config = dict(
    tie_embeddings=False,
    init_std_down=0.00437,
    lr_mult_o=1.5,
    beta1=0.9,
    warmup_steps=200,
    dataset='wikipedia_en',
)
MLP neurons of a small language model. Each row is named by its layer, matrix (up: input weights; down: output weights) and neuron, and shows model dimensions 16-79. Each number is 128 + 24 x the weight over its row's rms, rounded and kept within 0 to 255.
A block is one neuron, or neurons of one layer that tend to fire together. Before each block is what it responds to, as a language model described it from the Wikipedia text at the highest values.

Responds to: Final suffix pieces that finish a word split into several tokens, such as -s, -es, -y, -ics, -ed (strateg-y, sacrific-es, statist-ics).
L4.up50 [123 136 131 147 161 113 141 152 136 156 135 117 114 155 112 191 103 120 124 169 157 112 116  67 106 139 132 134 142 154 125 116 146 163 126 124  93 110 139 139 135 141 138 117 104  84 169 126  93 134 113 111 150 143 121  91 108 158 137 146  70 167 185 121]
L4.down50 [153  98 142 110 133 114 132 122 137 169 140 193 115 148 117 134 154  99 136 117 143 112 126 164 143 134 140 169 140 111 114 150 118 105 112 147 161 132 143  92 168 134 160 154 103 143 156 147 162 105 156 105 104 101 146 140 136 146 145 154 115 132 108 130]

Responds to: Final word piece completing a verb split across tokens, usually before its object, as in tak|ing, incre|ase, to|ok, start|ed, hel|p.
L4.up864 [123 128 126 117 147 134 139 169 128 125 103  88 144 117 133 102 106 174 157 123 140 120 121 116  68 108 102  94 128 118  99  93 160 105 126 133 129 156 149 188 120 128 124 135 124 120 101 143 110  91 122 121 137 134 132 130  94  99 147 100 144 152 155 117]
L4.down864 [109  99 159 117 115 150 138 183 153 139 161  96 125 110 124 110 119 108  86 132 135 138 144 154 155  86 181 133 126 133 112 160 154 130 151  80 135 120 146 171 117  73 129 175 131 125 122 125 119 136 114 128 132 102 122 154  59 111 111 196 160 107 108 147]

Responds to: Final word-piece that completes a split verb or connective, mainly caus-ing/ed and follow-ing, also accord-ing to, alth-ough, there-fore.
L3.up177 [129 121 143 122 110 138 123 185 136 127 128 104 141 141 116 135 143 165 137  89 146 128  82 131 118  86 152  78 143 108 120 132 175 134 125 112 138 104 134 136 122 108  97 139 104 115 132 127 133 111  72 116 118 108  75 137 119 108 137 113 134 128 131 103]
L3.down177 [113 124 100 114  92 166 116 157 126 143 153 124 127 118 138  82 104 108 159 106 114 138 113 139 118  90 146 118 161 174 111 111 147 143 108  66 128 108 191 144 108 154  74 186 146 120 122 117 108 162 134 117 121 104  84 156 106 131 104 141 128 132 121 109]
L3.up646 [158 144 127 105 153 141  87 121 201 105  81 126 117 127 110 136 208 135 113 143 130  96 127 180 130 128 135  95 141 103 130  86 153  93 133  93 162 143 137 143 142 121 124  89 163 134 150 144 119 134 118 107 144 125 135 127 121 152 113 107 107  76 175 154]
L3.down646 [105 118 162 159 124 127 154  93  92 143 131  75 181 137 140 120  62 109 129 126  99 172 105  97  98 156 129 116 141 135 121 171  76 131 104 126 102  85 139  98 112 126 162 185  74 116 109 100 145 119 127 101 100 123 132 175 108  90 116 124 170 163 110 132]
L3.up788 [125 141 138 116 139 162 114 108 144 155 134 121 132 162 106 127 151 121 131 171 126 108 135  89 109  81 106  69 124 146 119 122 180 126 127 138 134  76  92 126 122 110 168 111 108  97 148 156 148 164 140 120 167  97 119 166  80 139 150 120 138 130 117 118]
L3.down788 [157 110 150 113 132 104 162 105 117  94  97 117 127  80 114 109 118 118 140 121 135 152 116 156 167 165 111 150 112 129 113 125  80 127 111 122 122 128 138 102 162 127  73 140 156 145 100 144 118 109 131 138  88 132 128 123 143 127 120 164 124 164 115 116]
L3.up857 [141  86 115  93 142 174 127 140  59 145 117 111 162 154  61 160 116 133 138 133 130 100  92 145  93  87 133 115 101  76  92 101 157  93 147 147 162 127 150 123 102 116 169 155 143  99 121 127 104 105 102 137 175 139  77 142 107 105 152 149 155 151 116 149]
L3.down857 [149 154 133 162 135 123 133 148 148 126 152 144  98 102 157  99 131 150 161  98 158 126 115 104 143 162 162 107 168 173 166 147 110 169 110 120 149  84 137 136 154 102 120  97 165 123 130 127 114 102 128 114  96 139 120 121 162 123  85 138 112 100 114 131]

Responds to: Word-internal piece right after a split-off first letter, mostly r/R or d/D, e.g. r+an (ran, range, Ranji), r+est(aurants), d+ist(inguished).
L2.up232 [ 95  99 110  95 139 155 158 150 132 109 169 114 128 151 130 110 138 139  86 115 141 115 176 148 166 166 114 141 115 161 127 106 115 149 129 124 100 167 123 122 121 102 121 109 177 100 175 161  96 130 131 136 133 160 179 157 156 129 157  99 105 119 106 122]
L2.down232 [131 145 135 169  93 138 111 131  91 129 121 142 139 123  94 179 141  67 125 106 112  93  67 112 105 137 132 145 102 118  86 165 179 114  94 140 161  92 131 163 133 139  92 157 106 116  90  86 104 108 128 156 168 120 101  82 118  98 102 143 171 130 138 137]
L2.up313 [122 120 151 147 124 137  97 118 122 115 123  93 130 132 143 146 140 128 105 136 125 117 173  98 113 142 141  72 160  89 137 154 123 122  92 163 103 144 105 177 142 133 130 162 129 121 127 167  64 109 127 147  76 132 107 120 118 119 136 157 167 101  90 121]
L2.down313 [106 155 113 136 106 138 123 122 131 134 125 135 113 143 104 108 112 135 105 105 139 117 115 130 122 111 111 159 119 193 112 116 155 111 148 105 157  97 172  89 137 108 147  99 148 164 144  88 152 159 119 141 176 129 146 160 139 180 109 178 115 184 162 125]
L2.up1104 [153 125 138 134 124 143 131 131 122 101  99  97 154 124 150 116 119 136 163 135 150 148 114 104 107 115 152 144 149 127 130 138 173 145  79 160  93 163 146 138 163 124 130 127 148 126 153 144 104  89 151 102  99 110  99 121 121 102  76 131 118 103 118 150]
L2.down1104 [131 179 146 126 109  72 121 149 128 149 158 141 120 136 126 124 146 128 122 111 135  88 161 101 152 150 109 122  97 108 110 107  92 142 215  99 143 101  89  93 103 126 142 177 107 122 100 103 141 162 109 151 157 128 156 151 132 136 148 116 144 101 141  95]
L2.up1226 [130 158 149 161 145 126 176 122  97 133 110 123 113 114 109 179 145 136 125 142 152 107 126 143  99 120  82 111 135 129 100 121 121 159 103 125  95 122  93 161 123 133 134 122  82 112  85 121 112 105 116 125  90 142  95 157 143 150 168 121 106 175 143 173]
L2.down1226 [116  95  99  94 117 134  59 140 162  98 120 136 152 129 126  89 138 137 104 150 121 134 119 122 152 108 123 117 125 149 180 119 125 116 122 135 173 143 195  98 147 126 141 103 169 113 128 127 182 148 114  97 125 147 148  89 150 124  95 148 141 103 136  65]

Responds to: Mainly the plural "s" or "es" ending a noun after its stem, as in highlights, rights, links; also other mid-word pieces (ar, ed, iv).
L3.up786 [143 127 140 128 140 106 118 138 148 154 152 133 127 142  95 139 116 124 123 116 104 125 169 130 168 100 148 163 144 112 134 177 161 114 140 129 158 126 101 151 114 123 117 140 133 130  96 168 131 156  80  97  95 112 124 124 103 121 120 126 132 126 103  85]
L3.down786 [117 127 130 115 130 134 108 127 149  97 142 129  95 126 101 115 158 103 120 127 140  86  89 128 141 163 114 122 174 159 144  89 133 101 130 148 143 132 147 111 131 160 131 113 121 165 103 107 109 139 118 170 121 103 138 142 112 121 165 136 111 102 145 127]
L3.up1034 [ 99 125 146  94 147 133 116 108 181 127 135 135 167 143 147 130 130  99 157  99 129 120 123  86 119 116 132 153 139  88 116 140 175  91  81  84 104 130 133 126 128  81 124 150 140 112 137 126  87 114 141 113 166 109 144 131  92 159  96 103 119 130 113 166]
L3.down1034 [125 131 129 148 127 108 144 153  82 119 129 110 109 102 140 150 111 154 129 188 155 151 123 175 136 149 105 106 111 130 144 108 113 155 145 140 133 126 127 118 140 175 172 103 123 138 116 165 163 148  71 134 102 142  95 149 141 123 112 162 115 118 135  96]
L3.up1399 [ 59 120 135 121 147 142  92 116 184 130 129 148 118 156 128 168 134 137 117 150 103 135 165 122 167 146 134 137 159 175 115 148 115 136 103 117 124 110 135 142 114 132 129 142 135 129 127 123 117 117 102  84  96 113 107 164 123 149 136 114 113 155 139 192]
L3.down1399 [130 130 115 138  70 128 163 134 121 115 115 115 113  94 150 138 132 138 109 107 137 100 125 105 134  90 134 146  81 138  90  92 127 119 135 120 105 117  94  81 131 132 116 123  81 159 140  91  99 126 115 122 154  91 139  98 125 107  76 166 116 138 114  96]
L3.up1515 [133 157 104 170 112 131 101 123 154  86  86 117 129 147 101 156 137 136 123 119 139 116 129 142  87 116 125 124  92 121 131 110 155 125 120 173 116 157 126 140 103 115 131 134 164 118 136 121 144  92 150 116 124 125 152 158 114 143 115 122 126 125 121 112]
L3.down1515 [115 106 134 115 151 115 121 124 126 169 114  93 112 140 142 115 143 120 115 166 142  87  95 122 167 116 139 108 127 131 133 166 134 128 132 129 124 133 121 111 163 142 128 102  91 101 128 141 133  91 121 153 131 140 113 135 121 111 145 159 150 121  97 167]